{"norm": "layernorm", "qk_norm": false, "init": "normal", "init_std_up": 0.0362, "learning_rate": 0.0123, "warmup_steps": 200, "dataset": "wikipedia_en"}
MLP neurons of a small language model. Each row is named by its layer, matrix (down: output weights) and neuron, and shows model dimensions 32-127. Each number is 500 + 25 x the weight over its row's rms, rounded and kept within 0 to 999. Numbers have three digits each.
After each neuron's rows, "fires before" lists the tokens most often just after its 100 highest values on Wikipedia text that the model never trained on. A number after a token or word is its count.

L3.down488:469485482506526491539485486476501517498503534500500518446485507526481498522442512543493470491555486485454520469519489516462527472447506493544495518524495482529473446518530514530480484441484515447470473518479522502480482540525463489545539502487529474511525502469508475504507467520493488489
fires before: "c" 14, " D" 12, "ce" 11, "i" 8, "ad" 6, "k" 5

L2.down111:503517473497497487485539466464525464481544565503536494467508520504499503483478480503529515463518503509490485512485500527456488466552483521515440471476478535488521492517515493516498511456499490502544481534507504486485489475472471524503489532517505459487510503550448505493520500513497508474
fires before: "o" 36, "ou" 5, "a" 5, "W" 5, "N" 5

L3.down560:517520477459458483496540508498470503504495493528467528488460512517519448510482475509500512512508507510460501517542498454501537540503511484477492477543515503529521507467505480566468565485498458502518493510443481504508500495480538496528474468509480517504515482487448482488500493496473512513
fires before: "id" 13, "o" 11, "p" 9, "in" 7, "f" 5, "N" 5

L6.down713:499533513502522531483475537506511493530511516474493458498490469494512533514480515485482509487512488510460506464462466466476508496447518496493470482542532491525461484496486483471503480497512481420479546491487523466522533507491488498520554502510513503534453472484511499485475497491508492430
fires before: "e" 19, "o" 16, "id" 9, "it" 6, "ain" 5

L6.down680:555544493552499505522494514530448488509471549499524495504512526544505511524474498485552500484491472544480499467452498463492511498491480500451473476472467474531521529543542470523488507527476479488491496485468490493517551489511437491533520498520498474499494460497537508515513450519512510503
fires before: "h" 31, "e" 15, "ig" 6, "p" 5

L3.down501:493507537494523448502511516485505499489492494491485487476492498470525494523507443490469480497486523514546546522532500476557522506517489489497536479509497485458474477484515532487481523519540483521511498535488520486500497518511511531502489526530528498515509455475523463528488506470496460462
fires before: "n" 41, "i" 8, "ion" 6, "id" 5, "in" 4

L3.down709:564511487497524496504497516497490494462498477526513520506529554488491498553489453461497457507505484521508492516461488508488477495512547464443537483526488480486504501526471514531533493476524509513548476485491470455518499504444466492460507526459524520495482470455532502460509498516527451545
fires before: "n" 48, "ial" 9, "ce" 8, "ie" 5

L3.down266:519521493533495513475465542501485466527480520484507515514511523511517480561510479517466507511497494520511470527455468446520502465486494569537547517491511501481479512534490503533490496463410504487507476500515445506522535509509515488525449487504471472483499462513477531513518506486474535445
fires before: "ion" 19, "ed" 14, "ation" 13, "r" 6, "ing" 5, "er" 5

L3.down658:485542500458487495482489474474545504472499441487531504502518528493524498512444496508500504477519412515469473522488521493519540492560544532537477488546479480508523510527496506523533520504509492516433500471487535521523510537483527477522497495514514537467522455495491476508542502492537491491
fires before: "is" 21, "r" 16, "an" 13, "ou" 6, "re" 6

L3.down358:512536515525515548534503492474473472515486509481521507471508480533523495525499505520484525503466517539526485545513536477519488502561505471495553472492505486440478508514506458482485480459490508532514463551505479513478489543441470541450528500457487527500487450486523506440491497510512486525
fires before: "ed" 17, "s" 10, "ing" 7, "h" 7, "ut" 7, "ers" 4

L3.down710:502475471526505520503492494512541503531477530502485501475546526511470476477478454528516491496504525490517481527464487437498550496526515501536460512512538496502485483446526503500485489454511512492485491532557503472526481515494462520495458504484503479496524481500485510468505518506549496547
fires before: "m" 20, "p" 17, "v" 5, "om" 5, "st" 5

L2.down612:545511497491485539519533503544527505485485518500543517497460492498475506502522490509513445474483477471496490508521474487478538477496496491492516519499510485518484504477517488478506539466495451479514471455472561434468449492519500498541487509526502546459511488473509485508482518513502503522
fires before: "y" 27, " of" 18, "ic" 12, "n" 6, "il" 5, "s" 4

L6.down586:498473467508523478521490475476496533527491484476497513547471496489498497496504528497497496474532556472557492510501554511448508492482480526446463488530495475500494482483549544535554528506538489494539469536494528478503519510502463516554490489502508495489530459552460513462469503519516482520
fires before: "k" 26, "h" 17, "c" 8, "ber" 7

L2.down505:503470498473473481516508512503523439486497473459480459487517500531527455527514492522452533530551421560509495490490514530527488488499487501515523481507500518537499519529477414505487490512486468533456483476487526512497477473548486487557480478489498535510539502502498515536481510512524506488
fires before: "o" 48, "p" 12, "y" 6, "k" 4

L6.down420:518535498498529570502483473482512522511504539444535509475504458513487477506454498515529493526496464519495466482540481464481492491503507527477509473543507500499564506456473523519499528492499491505499525508505511488459474509482531511516509496478558465508496463468551502489530479477511515522
fires before: "ou" 27, "e" 14, "it" 9, "ich" 7, "is" 5

L2.down61:451542429423485499526482492515469538431525509500492488509511462528488477536492498545491476500481462562484501451530537519506514557536529519530474532513452495497540471511509486499528496527487495484469515444494491508516479502486497528474497467492508476496508515512505493558464538489506510485
fires before: "\n" 28, "t" 17, "c" 6, " with" 4, "og" 4

L2.down662:482522513445461497504482494540553493491487461493507451466500560500506487511528481526506511520500484469479545534501495480493507534516498506514510499493492490512483479453505514497526477526498477458509515491483520464512479508505482519517481476475503499511476449509548471518495523502531549492
fires before: "n" 36, "an" 9, "m" 5

L6.down377:499538491471464452495508495483464533466491517508455512491481477547514445597503520500519486490512496515472502522470508479484522513529509460508467487435483550505494505486477480544504520536515465494487516461508493508509532487487534491498510491517499506511508538498506483529508489517491499544
fires before: "e" 22, "t" 8, "===" 6, "-" 5, "st" 5, "=" 4

L6.down322:508518497487489485476512504512521544522509515495486467509503515462465483510479492527531545512408499480516503503515505503532566488499530522470509522532480509496513436499457528496535489507490516516564487532498472494510472471507472555522464481496482442434455465460482495462501497531498473483
fires before: "m" 23, "st" 18, "il" 12, "on" 8, "ut" 4

L3.down557:442465506536502526563517467534505487498528514507529472530497471533459564498471511497538485519506492535506477533491497449520500466479509482464510483541527507542546460485514479481467446496487463487530462522502476535508506498482505501517526514498530509497484461494541483473499528500499484496
fires before: "ers" 33, "id" 14, "ed" 6, "er" 5, "h" 4, "is" 4

L3.down550:490492478522484503472544490560491495487462496506498524547524479513478504492495526513549500472531513525513447498502526483487472459535513478506456472490521508517500525514482506458506514521475489457472476545526492554478534525557535516493434474501501456527507494483520495530496516512488496510
fires before: "m" 23, "it" 8, "ip" 8, "f" 6, "os" 5, "ic" 4